Weights of a small transformer language model.
Size: width 192, 3 heads of 64, vocabulary 512, 4.55M parameters.
Architecture: LayerNorm before each block, no position embeddings, biases, tied embeddings, ALiBi.
Training: a variant of Muon for these matrices, 124M tokens, 7538 steps.
MLP neurons of a small language model. Each row is named by its layer, matrix (down: output weights) and neuron, and shows model dimensions 32-159. Each number is 500 + 40 x the weight over its row's rms, rounded and kept within 0 to 999. Numbers have three digits each.
Before each neuron's rows, "fires before" lists the tokens most often just after its 100 highest values on Wikipedia text that the model never trained on. A number after a token or word is its count.

fires before: "le" 28, "e" 13, "h" 8, "am" 6, "k" 4
L6.down511:467419552546536519578489477536559499512513518519469446463536525512495517506531626500506483507499500556503405498468476463510533419529519466508500457513509432543449519618596568488482510524498466459544487457555506523516485428463491446452518515520493502503516452461507487502524552476525492542529527403501438523512465438452516491519550568457391479516504549511507494512562512612535458506486

fires before: "v" 24, "ies" 22, "her" 19, "t" 4
L3.down708:554471495548533476462562453523512471533401453464499490412426583470538541522538518431472498500558544435513475539426440489494486506403582543489466405462489531504459429492485507523514446547440484524452493537494509478526505541548460506487548531559517472600522437474475501548492494503488485545470481501523510482400484436514452464488478550517418536566493472533466521568565529462555559563454

fires before: "e" 21, "or" 14, "id" 10, "m" 8, "t" 5
L3.down581:571456468501491497520526491476478460526511507582482588538504577459583506567494460450477523563408462536424488464485588506460460488502547562561540458604529471515517488456546499470537511443466542531550478453496545510528479586483527451515554546447444437493533482508463463525551523504451460555474473493341483536481492546578561488492496515549499494481575530484471558452456492529483483488552

fires before: "or" 34, "le" 21, "il" 7, "l" 7, "ers" 6, "as" 4
L2.down477:538504442523453480490456470494472504493499481487559549406437587488448566568459510465496555487468541523423480401439505557526598480464481490498484509508537468499569521482499571556478479469546514555541509452529500466486472445556587586503476521453547491503572509521485515463518525525467506524451438529498521566549506465528465473468526576452498439502540509476502491522422466547539473508580

fires before: "le" 14, "y" 11, "l" 8, "ed" 8, "en" 6, "ard" 4
L3.down321:457475511542503453545511517543523515530516500528525468456436495497535534490497469448525526465520489534453445529481484471384544481587441552511433500546470509492466551506517506515447475418480518414509465466549485490480583521491477550498479495519478486451532481519503453501549491475449555501511624489519436564526512550417499553473508553500551518571522505496549476481470446453569471479572

fires before: "d" 27, "it" 15, "ic" 8, "f" 4, "l" 4
L2.down37:547465560504448472519553481510508559490477509473497482502513494494488540547505413430480488516552486540541499512520555542523529485477439511519557537568580490557470546461446529535432462433519460491457466498462464463428505571497539520457411468468583457492474446482504445502526474515502491576607547519479430456426510474513446419483497479500523547574552497504548486540465428440496526499557

fires before: "s" 35, "al" 7, " was" 5, "5" 4, "at" 4
L2.down131:501552509528452473450503519459509443438459488498569570444477506418507458527489538559568467517497511463485462394415446470573443478435528537517507462499487475543544521511524544473552556495475490518470497464491502524538428448529537484491526537343510510537492513477525498532497482531582525487468484514525480561594454478492437544526496503516441485501479567516579485454466487491514497506541

fires before: "gh" 41, "or" 8, "e" 6, "s" 4, "ld" 4, "as" 4
L3.down237:500476537456499451469487505502578544440448408561461469518457547489549509486473435530445508434582449429435457493537481597504475446552533557455564508491552501491531434555439515494485566552468515496474463495507511558464450491499487495591505494469484494512504431490411504492542587496498443563443541429473515516448472510516509547503493558514526508492546493452521578452483528450479506467537

fires before: "l" 28, "es" 16, "y" 15, "an" 5, "ic" 4, "ate" 4
L6.down666:536529486461475490445505528534531507591526586476518400554450479535497509474456437498505489463493578527487472497527561543443601509576579414530556497504557477452398452448513512567516522560502513481520464495447543450475464521461505531494527454451497511521461450499550507484540489475470555518523506559527507482554483512536537470484420440537461508513457499515457507581474469488554447456473

fires before: "e" 26, "le" 9, "t" 7, "z" 5, "her" 4
L6.down260:541445512446538444493494447536576475509474543527543583524491476482495537490475518377506507525470532502489542585472568495556445455501486426483474518533548462561502531539519450451436522523468479571486502511480464466507439502528537466528555551488588546519483464462500475497489463429507533596540566513485513549495517477497477458525462610447450554472550565468523522548518462520539483533544

fires before: "e" 38, "n" 12, "i" 11, "h" 10, "en" 5, "o" 5
L6.down220:550418583469452466515450480522438512474561480591493487513506472488445516520507401491453483530541534499461512455523495475471519499476470542515511413447444519485512485514509493449492436490431538503600525474533498487515516525539536539565481530575465450535486517492519554570491523547496546404485430488468500507523518502475514500557473490509447579534448565420494510497483501498517577520498

fires before: "e" 35, "es" 6, "o" 6, "en" 5, "n" 5, "us" 4
L2.down546:492425529516524516513508489559509516483558477501498488486543536487543511536493456500530506438452451564479479515407520514443459573439438410489514532518528516487559378479510501458529519509481509532512528571532474465495505543542536529536517496575462503532472486452532497504483436493423525478521512485393559412479508563515547496529510443389483552527535453506502524491506498453522496436483

fires before: "p" 17, "ess" 11, "am" 10, "u" 8, "ou" 6
L6.down9:546497556450511513448528445472498528521474528451450431559489479526451527472465512429502504565468470503511536402510443475470502505514489508493487489511561507482530569549479510437562512413448551475538601468456514492511415502484484532538525451549443485564502462480539571591492509476419482460449445502523454413588513500540491508470507526474556504525480476512447516558506527449468541525456

fires before: " 19" 40, " 201" 14, " 202" 7, " 2" 6, " 20" 4
L6.down307:535491481512471495475483519501393477499570511451537450512489482457537474478446485459521576481475523521533615480511472590528482524499520540588506500542541542486521447551507475396540498492509477524578458393505541489505463525478544483479521538477488516427467545489532511554473478467515485437540481513483438511542530531492471480520487490493536528576491466483436471489485391473484525539557

fires before: "\n" 26, "e" 14, "p" 14, "am" 10, "re" 8, "n" 5
L2.down236:385540556429479461469454492486492529475521514532496504523507526499465485512530525504459561436542491394554461546516522520471511504494437503480479380524518537466521522526463486450572553509505525554569470469526507471521514492533549453515476476490477498543450539472536600601497485480590509466494505487470465460455488455465526484459492447489533516546476441499448506546513530532554538443446

fires before: "al" 29, "an" 10, "l" 9, "is" 6, "s" 5
L6.down491:475524525435495518561482475556509489520559492496484548468444505472477497452479488524472548481501509482484433524463521461458503448466525511501571531448466469582477534475515426556470464496464487465491538492486542453435463556501452491488522509472479512578492528367536447446465498511564597546413507516504487578524450489493470446524560530506575512566522508518496571518461491479522483481506

fires before: "u" 15, "on" 14, "en" 10, "ed" 7, "ere" 6, "ig" 5
L3.down473:519525449529541487534515445473491476528425502469576513447433457465450521495560491507467556468549454514505514534467557495409523505498494462502500462512469541478555511484492533497477482450468521519482471517530574540529522521489514494571508459493509508515495397487482461534547483451501435473487480503551542593467611538589514483492437487580537558484545444442544485494616431491449448453477